python train.py --n_layer=13 --d_model=192 --n_head=3 --n_kv_head=3 --head_dim=64 --d_mlp=512 --vocab_size=16320 --activation="geglu" --norm="rmsnorm" --norm_place="pre" --norm_eps=1e-05 --positions="rope" --rope_base=1480.0 --rope_fraction=1.0 --qk_norm=false --attn_scale=0.125 --bias="none" --tie_embeddings=true --parallel_block=false --init="normal" --init_std_qkv=0.0396 --init_std_o=0.0396 --init_std_up=0.0396 --init_std_down=0.0 --optimizer="muon" --lr=0.00527 --beta1=0.93 --weight_decay=0.017 --lr_head=0.00805 --grad_clip=2.0 --warmup_steps=200 --schedule="wsd" --decay_fraction=0.38 --decay_shape="linear" --final_lr_fraction=0.0 --batch_tokens=16384 --seq_len=512 --doc_mask=true --z_loss=1e-05 --train_tokens=243000000 --steps=14832 --dataset="wikipedia_en"
MLP neurons of a small language model. Each row is named by its layer, matrix (gate and up: input weights) and neuron, and shows model dimensions 64-127. Each number is 128 + 24 x the weight over its row's rms, rounded and kept within 0 to 255. A neuron's up and down rows have the sign that makes its largest values positive.
A block is one neuron, or neurons of one layer that tend to fire together. After each block is what it responds to, as a language model described it from the Wikipedia text at the highest values.

L8.gate241 [134 111 149 111 163 180 179  68 163  72  99  93 139 111 112 103 128 103 131 140 124 143 133 116 104 136 157 149 162 184 128 117 133 126 113 113 167 137 164 132 122 116 113 120  74 128 143 124  81 148 134 181 113 122 168 171 122 141 112 106 125 143 115 112]
L8.up241 [143 124 131  63  93 152  99  91 141 124 127 164  86 150 130 131 126 117 142 150 168 123  95 111 141 199 134 129 126 172 143 132 134 135 108  92 108 157 157  94 123  99 111 147 105 155 116 114 136 157 127 119 126  78 148 167 131 135 106 129 130 170 116 135]
Re-mention of the article's subject. Head nouns after "the" (episode, building, album, song, team) or final pieces of repeated names (Rind, Parks), referring back to the article's subject.

L7.gate0 [128 118 153 134 177 115 141 122  68 111 143 152 133 158 141 115 113 108 116 126 143 124 143 126 134 156 169 146 102  99 116 176 130 140 175 143  91 119 169 136  86 114 129 128 103 162 137 139 111 153 167 122 155 167  87  99 153 107 105 111  98  85  98 132]
L7.up0 [135 171 132 159 126 143 144 118 148 116 157 128 102 121 106  83 131 116 156 123  73 175 116 121  89 182 144 152 132 106 137 112 115 155 116 102 134 110 159 164 114 141 144 162 149 102 194 182 119 140  93  88 133 150 111 149 123 113 170 111 138  70 125 149]
L7.gate4 [139 103 119 122 181 109 136 133 109 147 162 121 132 111 157 105 126 115  86 151 120 163 156 113 110 127 126 120 131 117  85 134 110 111 184 140 172 132 113 140 167 137 177 116 133 123 132 173 111 137 142 145 117 110 137 115 105 121 149 133 139  60 136 103]
L7.up4 [106 129 106 178 132 118 129 153 148 122 151 130 116 122 124 161  96 121  96 111 123 126 171 154 120 127 114 126 123  98 178 113 119 182 148 102 123 145 141 120  85 145  98 191 118  97 121 160 126 109 172 102 163  92 138  84 127 131 124 121 132 100 155 162]
L7.gate82 [118 115 127 143  72  74 137 112 125 141 101 126 142 125 137 146 104 146 105 151 111 108 150 140 119 137 103 148  93 106 124 150 115 145 127 137 117 131 148 124 125 116 139 124 127 124 115 121  92 147 126 111 117  87 119 129 134  91 122 137 123 130 133 144]
L7.up82 [123 163 124  79 153 114 135 131 137 110 154 139 131 110 152 101 116 122 160 133 135 143 127 170 148 141  99 120  97 116 119 126  99 168 112 147 119  93 113 170 111 137 137 104 127 155 180 167 149 154 120 123 127 125 168  90 145 157 135 128 110 108 124 115]
L7.gate90 [124  99 129 147 136 135  99 143 115 113 144 127 141 136 135 116  98 139  53 132 101 135 159 127 106 131 152 117 118 137 136 123 107 162  91 125 172 124 128 141 185 148 155 154  83 148 107 102 128 138 104  80 144 143 124  98 129 102 121 110 152 110 135 130]
L7.up90 [115 128 122 150  97  82 121 117 172 135 168 137 161 103 111 154 115 115 105 117  82 103 145 135 125 119  94  99 127 124 120 158 142 130 158 104 134 122 132 148  86 165 137 134 131 117  74 167  99 128 132 156 150 113 109 130 113  94 157  86 100 150  72 135]
L7.gate91 [153 174 159  96 137 133  90 123 153 139 147 138 149 169  87 145 107 143 158 129 146 154  87 163 146 148 127 114 107 102 138 120  97 137 126 135 144 103 119 121 117 191 123 135 138 153 119 157 106 147 144 133 118  84 108  90 108 124 140 147 114  99 133 142]
L7.up91 [118 162 151 160 136 137 143 165 105 123 130 162  98 126 152 149  92 168 132 119  90 123 128 119 120 182  72 115 129  91 162 118 129 136 133 112 134 139 138 118 103 114 154  63 133 118 169 106 126 134 120 135  92 167 131  83 126 122 154 162  98 160 139 117]
L7.gate150 [109 108 129  79 159 114  94 157 159 111 149 156 162 126  93 154 154 165 143  99 124 139 155  73 116 139 125 109 155 129 125 100 112 141  67 146 163 156 165 141 126 138  89 127 106 129 105 104 130 167 171 127 172 110 149 173 146  92 122 117  87 135 112 109]
L7.up150 [134 131 148  86  96 114 121  87 124 141 152 103 134 140  95 148  91 127  79 131 126 134 126 148  98 143 112 108 118 117 131 145 113 124 166  83 148 151 127 116  96 166 140 135 140 133 151 138  80 147 113 127 127 150 108  85 125 141 113 140 100 152 106 122]
L7.gate163 [110 123 106 136 149  87 101 114 135 115 132 168 167 120 160 120 113 133 149 127 128 151 167 141 121 156 111  99 151 134  91 119  41 116 155 139 151 141 107 131  97 132 120 131 150 136 139 177 142 178 123 112 124 105 152 132  89 111  93 145 153 119 142 165]
L7.up163 [101  97 144 101 142 106 146 132 115 159 144 169 148 130 141 122 165 119  98 144 110  87 133 146  71 128 142 151 127  84 195 156 124 145 158  96 120 115 121 117 123 112 113 139 136 125  90  90 128 151 166 150 107 181 131  69 158 140 113 143 107 102 141 145]
L7.gate204 [129  89 112 137 128 138 126 157 139 121 167 142 149  97 121 124 124 100 154  98 148  91 159 131 136 134 102 149 142  93 143 121 122 136 135 161  96 118  54 148 133 129 115 129 127  65 150 144 156 161 144 123 144  96 111 132 106 110 152 146 103 127 124 151]
L7.up204 [ 98 110 133 148 122 128 105 147 124 101 116 130 144 139  98 138 134 105 109 148 117 186  99 146 130 119 146 127 104  97 142  97 143 135 122 149 126 102 115 109 186  79 153 136 111 129 121 179  81 131 161  95 132 152 154 132 138 133 108 118 154 162 145 135]
L7.gate217 [131  91 113 109 112 127 174 218 121 149 146 134  92 128 113 107 133 132 137 133 154 162 116 143  92 113 172 154 131 140  97 116  75 152 110 138 134  94 137 132 135 144  47 150 122 126 134 143 139 149 156 152 119 103 135 132 107 148 140 136 178 127 140 100]
L7.up217 [133 117 143 101 100  95 125 132 170 126 118 195 131  59 150 114  75 116 131 136 102 121  75 110 123 129 132 150 137 149 136 155 127 109  95 104 159 156 157 114 139  93 108 151 147 134 102 144 134 107 182 151  99 132 123 163 126 108 125 132 136 133 138 114]
L7.gate234 [151 142 121  89 131 136 126 123 105 181 122  90 129 144 183 129 133 111 158 135 154 109 109 155 125 108  74 117  82 132 143 133  97 135 114 120 154  96 158 110  98 154  98 139 129 163 151 114 122  98 122  99  96 153 123 105 134  86  87 124 110 120  94 118]
L7.up234 [106 132 146 174 160 154 111 130 163 119 102 148 145 173  91  93 146 151 158 123 143  90 160 120 184 118 111 116 123 105 112 173 112 100 162 132 132 128 151 129 128  87  74 111 114 121 105 164 124 116  94  91 146 140 168 145 175  96 143 147 148 114 165 131]
L7.gate282 [106 132 155 146 168 145 130 126 195 114 154 161 128 104 109 135 166 108 128 108 125 105 122 125 208 119 146 157 146 190 103 125 120 121 119 133 153 142 140 125 196 123 127 135 123  91 131 167 151 133  98 112 128 136 150 156 147 159 115  73 157 157 159 170]
L7.up282 [100 131 164 109  94 157 161 137 103 139 173 141 144 129 154 125  94 105 161 107 130 139 143 132 145  96 148  89 120 144 149 119 119 113 108 129 170 131 189 108 107 121 146 119  95 123 150 113 111 138 146 126 115 101 149 151  87 160 137 129  98 133 156 101]
L7.gate328 [129  81 126 108 186 137 113 147 166 124 133 104 159 116 152 164 140 138 150 126 120 142 154 121  96 153 102  94 101 130 133  54  90 103 137 110 109 144 142 137 145 142 141 130 109 113 166 150 169 134 116 115 162 107 123 138 176 158 127 111 164 133 153 151]
L7.up328 [ 89 102 134 104 155 124 136 128 147 155 132  95 157 132 129 114  64  95 198 133 148 147 140 118 114 140 132 112 128 138 110 130 157 144 124 109 154 152 142 124 140 146 101 130 187 121 172 137 102 151 152  54 118  93 161  97 115 151 163 117 125 110 107 136]
L7.gate337 [157  98 140 156 134 128 116 108 121 106 139 149 126 138 135 102 118 105  68 116 113 140 142 115 115 143 144 141 107 129 133 171 104 119 135 103 129 105 155 122 135 169 130 100 131 116 199  92 122 125  81  84 111 146 101 110 153 103 101 112 102 129 138 145]
L7.up337 [124 126 154 110 168 132 142 155 127 106 182 114 150 138 102 125 151 114 116 112 133 101 126 158 123 121 144 183 167 153 117 142  96 159 146  69 117 135 117  97 159 109 110 116 115  76 160 114 114 116 156 158 148 153 166 125 132 129 141 139 153  96 153 134]
L7.gate352 [136  67 116 166 132 130  78 146  92 185 144 177 121 152 100 131 154 165 115 130 125  86 146 192 133 103 128 141  91 140 146 106  83 183 117 122 137 159 158 112 107 107 118 119 125 103 159 152 147 158  91 124 147  64 146 148 122 114 140 115 134  79 118 111]
L7.up352 [137  71 102 132 139 122 107 147 172 156 129 120 144 171 109 154 148 151 153 145 126 144 125 145 134 141  75 127 114 101  91 115 121 143 107 118 144 120 104 134 140 107 130 136 126 122 112 120 130  94 100 131 159 122 139 141 110 124 125 111 125  92 141 167]
L7.gate427 [147  92 154 130 135 131 121 140 159 149 118 113 142 129 110 163  90 127 173 122 154 107 144 133 161 181 109 119 155 113 158 134 115 174 145  88 126 108 113 154 141 118 162 143 107 102 112 137 135 103 117  90 129 112 186 114 131 164 155 107 179 151 126 119]
L7.up427 [114 143 150 126 168 132 105 126 147 122 121 146 116 131 127 120 120 104 127  96  95 151 110 121 196 132  66 134 155 121 132 108 122 106 129  96 135 124 135 128  94 136 139 130  88 113 120 158 114 169 137 130 145 158 119 117 106 170 135 104 133 111 110 131]
L7.gate510 [112  98 147  89 151 131 119 127 122 151  90 157 105 161 144 114 117  88 113 136 129  96  87 166  97 105 110 164 126 129 111 122 113 198 114 163 125 112 132 135 154 109 137 121 127 159  64 129 146 116  92 148 125 149 144 120 103 135 158 119 122 134 119 151]
L7.up510 [ 87 131 164 165 143 112 123 134 142 105 157 168 116 140 181 125 121 105 141 124 125 117 110 152 128 156 108 124 124 106 113 128 128 135 146 113 106 109 122 124 149 114 133 129 146 115 122 143 139 119 132 121  91 125 108 112 128 144 140 169 117  97  99 169]
Noun-phrase determiners. Determiners and possessives that open a noun phrase, mostly right after a preposition or verb, such as an, his, a, 's, no.

L5.gate255 [ 84 107 147 124 164 181 124 127  88 146 158 143 145 155 110 138 108 146 156 131 137 103 148 132 129 135 142 104 174 144 127 146 125 137  78 172 126 154 141  75 125  90 114 140 113 159 116 197  76 147 107 115 170  96 138 142  93 144 111 122 115 132 113 110]
L5.up255 [136 109 123 149 112 120 152 127  90 158 139  73  83 140 173 111 148 119 125 110 103 166 136 106 116 124 120 104 131 125 154 148 130 135 194  87 141 125 119 130 156 105 150 147 175 182 102  88  75 151 161 144 138 186 140 119 124 140 101 144 132 113 140 136]
L5.gate268 [128  79 112 133 183 150 143 159 107 118 155 106  59 106 142 135 109 113 158 114 118 122 159 100  64  95 148  91 136 143 133 108 136 154  76 114 116 110  82 151 195 104 114 118 127 138 127 139 104 115 153 112 100  29 124 158 117 137  96 145 103 196 118 132]
L5.up268 [128 146  91 131 125 138 101 141 173  89 145 104  69 178 147 183 124 106  86 151 120 116 131 133 127 113 111 146 137 127 122 127 142 114 138 175 105 118 100 116 115 112 154 117 162 129 145 159 165 141 128 123 147 120 164 121  84 110  99 129  92 190 166 127]
L5.gate286 [ 91 142 152 162 121 158 144 133 144 138 138 148 133 150 144 120  91 105 106 122 126  92 151 165 141 105 105 121 131 129 116 123 113 174 129 138 121 103 107 109 162 129 182 120 149 135 106 101  93 123 158 105 100 152 149 126 152 116  81 149 124 194 132 134]
L5.up286 [155 142 167 182 109 132 127 110  94 130 116 156 118 116 124 146 141 135  88 154 157 141 124 124 124 103  96 109  90 105 148 134 136 138 153 157 122 158 129 188 122 137 157 108 142  95 138 213 131 128 110  97 163  90  81  88 149 135 156 148 114 125 169 126]
L5.gate422 [148  99 119 141 175  57 121 149 137 114 128 106 150 146 127 153 119 138 147 146  97 136 159 160 126 123 127 115 113 150 115 124 167 122 156  90 117 105 107  60 161 107 124 143 135 137  92 142 142 124 143  77  92 144 142 105 127 142 139 125 100 113 133 130]
L5.up422 [110 142  90 132 151 123 110 143 105 185 153 160 173 142 111 162 129 157 172 150 133 146 154 119  85  90 131 118 105  88 128 133 122 138 123 137 122 131 132 121 141 119 107 107 131 123 125  91 104 113 134 130 102  68 133 172 146 106 106 143 129 123  96 108]
Final piece of names. Final word-piece that completes a multi-token proper name or title, often followed by a table bar or "and", e.g. Fox K-ids, Enterpr-ises, White-head.

L7.gate24 [124 161 168 121 119 148 176 138 119 127 157 130 141 138 114 138 136  99  95 120 107 149 148 136 124 127 165 109 103 127  86  90 148 134 114 148 113 112 124 144 129 117 153 163 135 114 198 133 137 137 135 112 105  94 121 173 138  75 154 159 107 196 140 117]
L7.up24 [118 117 153 120 137 115 104 131 116 117 167 118 147 157 135 136  99 114 110 128 107  69 123 128 117 156 165 140  91 123 124 155 133 143 118 186  97 145 117 162 128 125 141 135 169 121 158 149 123 153 129  90 137  93 153  93 191 107 118 129  98 100 117 137]
L7.gate44 [138 139 139 151 153  97 147 172 138  99 160  93 146  86 125 151 107 123 106 156 103 128 103 117  86 146 116  97  91 151 136 157 147 120 103 133 135 113 104 114 131 121 100 147 118 116 177 158 101 114 110 122 124 111 106 108 135 166 148 151 149 147 114 155]
L7.up44 [107  77 143 114 101 111  85 135 129 104 132 133 146 129 109 113 104  78  98 102  89 122 142 148  87 134 156 163 148 152 142 155 105 137 137  96  81 121 124 141 117 155 131 121 125  94 143 152 118 175 129 148 140 122 120 107 120 127 121 121 137 113 118 146]
L7.gate48 [106 158 132 138 165 130 138 105 149  97  82 113  88 134 139 103 157 111 146 169 157 111 118  94 120 114 113 104 138 132 121 134 116 107 133 107 140 138 131 132 162  98 113 117 145 146 123 155 100 162 124  76  96 122 166 134 112  81 122 136 149 155 150  97]
L7.up48 [112 164 107 143 117 121 149 128 136 169 161 108 132 107 146 129  72 150 134 126 152  77 127 100 103 141 129 103 125 109 119 117 148 117  93 133 109 138 121 115 135 126 127 110 165 127 163 120 145 119 101  90 146  77  64  99 124 169 156 138 113  93  57  83]
L7.gate71 [140 133 146 126 158 155 142 104 100 102 128 138 142 125 170 127 159 118  74  75 167 165  88 164 121 131 132 140 127 146 134 117 111 138 128 159 129 188 159 124 126 107 122 119 108 127 163 129 178 147 155  91 135 131 127 140 150 127 149 116 107 135 135 141]
L7.up71 [108 134 146  91 172 170 137 142 143 145 147 111 137 156 121 153 122 131 149 193  89 118 142 126 124  83 130 151 121 104  89 123 128  88 117 131 108 116  93  96  95 126 110 143 126 139 145 109 106  53  94 149 126 104 140 152 147 111 105 155 124 178 143 148]
L7.gate118 [148 141 148 101  85 157 138 132 106 119  77 171 143 142  92 136 182 119 105 139 145 128 141 133 121 123 132 102 124 129  74 150 119 143 113 110 191 119  90 121 167 116 104 125  82 152 158 150 130 126 120 120  79  93 170 131 118 142  72 154 127 146  89 102]
L7.up118 [116 148 116 131  97 150 138 130  99 132 111  88 143 111 106 154 152 109 107 156 118  77 108 134 136 158 145 155 127 106 117 119 114 172 135 150 123 112 156 164 139 134 149 138 105 118 176 131 170 109 140 129 130 129 143  88 181 104 127 128 159 178 115 124]
L7.gate155 [109  97 107 164 121  89 118 152  59 139 169 145 137 129 124 123 147 103 146 119 113  77 130 159 128 158 163  97 142  99 129 124 146 175 148 119 140 131 188 122 128 131 156 155 134 128 143 103 109 116 125 149 108 108 118 139 167 114 119 123 137 192 105 107]
L7.up155 [107 122 155 143 153  76 117 148  93 133 127 145 130 141 131 117 138 124 128 107 102 136 132 118 144 116 134 125  99 114 133 178 152 119 110  87 140 125 124 133 151 119 171 140  86 128 109 150 142  87  89 157 130 122 155 120 141 123  96 129 174 130 123 137]
L7.gate188 [143 136 138 127 135 144 160 119 120 135 115 131 117 105 121 133 149 106 178 172 105 107 134 115  97  81 115 143 135 168 154 126 133  90 149 111 113 131 113 115  92 145 147  90  89 119 108 137 122  96 159 167 156 149 156 136 118 113 126 139 186 145 133 224]
L7.up188 [107 144 146 103  88 152 133  84 104  93  85 111 113 114 130 111 137  94 129 102 117 131 134 143 140 171 101 140 152 126 136 109 108  94 106  95 116 177 126 212  97 113 133 101  93  86 126 134 144 105 146 137 153 134 185 151 140  80 136 108  92 146 171 158]
L7.gate228 [101 109 166 127  94 131 126 153 119 128 112 127 136 153 165 111 116 134 109 144 139 153 110 128  86  83 112 100  82 112 134 162 150 140 111 122 121 116 125 130  60  94 106 110 146 128 153 133 157 154 100 109 167 126 172 131  93 138 126 138 107  98 133 136]
L7.up228 [ 69 102 117 111 119 135 125 132 125 160 156 156 153 168 154 136 113 149 143 120  84 107 140 120 117 128 170 113  92 143 148 141 117 120 101  87 139 101  93 116  82 110 108 139 103  92 148 141 141  93 160 128 118 124 170 123 112 131 138 141  92 183 160 115]
L7.gate236 [115 101 133 110 142 108 143 118 123  88 118  92 124 138  86 158 120 130 132 128 111 104 113 155  99 140 114 117 105 127 146 128 146 134 119 101 120 118 132 109  96 140  85 147  98 152 153 193 126 145 101  94 111 123 161  95  90 157 150 132 159 174 123 146]
L7.up236 [122 148 133  97 164 125 121 146 144 137 160 131 117 131 110 159  99 101 145 144 146 146 119  83 102 181 114 114 154  94 134  94 134 148 133  93 135 133 119 128 134 150 125  87 113 155 157 109 184  82 138 126 126 151 140 149 113 153 122  85 161 167 151  94]
L7.gate269 [137 150 140 144 112 145 115 169 121 103 125  80 109 126 135 151 102 110 109 122 139 145 150 164 124 104 115 143 102 130 152 124 147 156 143 153 105  90 122 115 135 112 144 106 116 122  90 123 147 113 152  88 151 163 168 141 155  89  89 133 123 167 167 161]
L7.up269 [128 132  94 148 140  90 177 118 115 115 137 117 106 138 147 103 143 128 147 115 130  97 123 114 114 164 130 103 133 138 141 129 134 127 105 104 148 140 126 146 171 107 174 152 167  74 126 108  96 165 102  86  86  54 181 127  91 168 129 143 118 125 130 146]
L7.gate314 [ 77 149 147 132 115 131 132 161 134 121 163 130 126  87 153 125 124  93 120  98 172 108 126 161 106 123 180 148  70  90 135 127 112 160  95 123 147 117 107 155  69 137 134 124 103 118 146 110 167 117 160 112 105 112 142 119 146 125  99 119 173 164 152 139]
L7.up314 [ 96 112 133 150  72  93  96 151 122  96 101 102 157 130 137 139 112 152  72 131 170  93  92 158 140 144 145 205 156 119 147 138  95 117 148 139  70 112 150 145 118 118 143 121 146  87 153 131 164 131 108 145 173  89 150 142 135 107 167 125 111 140 155 170]
L7.gate332 [141 102 111 124 168 122 143 149 114 121 128 149 112 145 133 133 130 143  88 138 207 137 121 110 125 141 113 111 108 106 169 128 149 135  89 155 149 148 136  73 153 116 154 132 119 124 126 124 146 145 109 111 156 134 113  96 156  95 128 138 118 127 129  74]
L7.up332 [150 119 148 131 139 148 126 132 114 107 123 140 147 102 114 106 139 112 110 113 179 123 156 144 136 123 158 103 134 127 128 124 108 168 110 181 126 134 106  89 181 144 145 130 100 162 128 188 173 117 119 163 128 113 144 127 179 116 105 137 137 146 113 112]
L7.gate380 [107 129 129 125 136 170 167 147 151 142 111 104 133  82 145 121 120  93 135 129 139 138 128  87 106  98 146 121  77 133 140 118 141 131 133 188 117 111 115 167 143 136  92 112 104 154 139  83 144  94 173 124 140 108 153 138 139 113  77 131 176 205 146 130]
L7.up380 [108 143 144 147 142 161 100 143 136 123 110 144 104 126 131 173 144 109 145 139 156 102 106 111  92 140 164 110 127 156  96 105 113 163  91 103 143 131  89  95 111  99 103 130 125 139  97 148 106 138 124 142 140  86 133 115 124 119 124 137  72 187 127 137]
L7.gate396 [135 121 127 107 134  71  98 111 153 142 136 121 169 113 133 139 140 143 133 123  95  97 127 157 133 178 157  99 132 124 156 144  85 127 159 116 124 130 136  99 127 164 126 148 132  70 142 104 117 159 134 137 126  79 127  88 111 132 139 132 105 106 147 118]
L7.up396 [101 161  98  88  99 160 128 117 106 110 108 124 101 181 159 137 102 144 111 108  99 104 161 142 123 145 150 114 146 112 144  62 109 140 117 119 105 166  64 140 127 120 119 142 113  96 113 104 165  93 105 135 120 159 122 126 175 135 176 108 136 144 120 108]
L7.gate421 [155 122 127 143 176 203 134 197 153 102 139  78 154 129 115 115 123 148 140 137 144 118 150 124 152  86 167 126 114 153 115 109 130 143  91 142  95 147 139 123 150 173 116 155 141 154 138 115 136 109 139 184 117 131 160 108 139 101 171 139 129 159  99 135]
L7.up421 [124  80 118 130 134 122 183 107 112 163  99 127 138 167 125  68 137 111  70  83 125 126 107 168 128 151 128 134 174 139 108 116 164 155 116 132 181 109 118 173 142 171 119 110 110 180 137 143 139 147 116 117 136 120 118 135 143 110 101  91 147 160 148 119]
L7.gate495 [123 132 126  97 106 112 122 147 135 161 134 138 151 158 115 125 129 133 109 130 155 175 124 140 101 142 111 114 121 158 105 141 157 171 129 118 152 121 127 127 176 134 123 130 157 107 105 142 145 122 123  98 126  92  93 131 138 125 177 151 114 120 110  89]
L7.up495 [149 146 117  94 100  85 135 122 179 130 115 153 132 112 144 143 140 141 123 103 107 153 139 110 118  85 113 142  85 123 101 114 144  88 106 121 128 131  87 110 146  83 100 142 143 136  90 109 115 109 154  96 134 160 148 125 111 110  92 121 137 165  92 124]
Surname-ending word pieces. Final word piece completing a multi-token surname or proper name, often a sentence-starting subject, e.g. Free-man, Pear-son, Gome-z.

L8.gate443 [134 118 125 119 118 134 148 121 131 126 145 137  92 127  91 112 109 113  96 119 137 148 138 134 152 140 117 119 142 117 129 148 108 148 162 130 142 110 131 140 146 139 101 114 167 125 199 152 101 154 118  91 157 125 148 130 117  98 150 127 165 115 182 141]
L8.up443 [ 60 128 151 103  92 147 116 148 123 146 136 156 134 118 169 116 125 142 117 167 118 151 135 146 132 137 184 131 153 135 110 148 119 141 124 123 150 133 132 101 139  90 151 172 132  83 178 119 135  99 127  81 136 115 126 126 139 167 114 120 129 131 132 164]
Partitive determiners after "one of". Possessives, articles, and numbers opening the noun phrase right after "one of" or "part of", such as one of the nation's, one of its, one of three.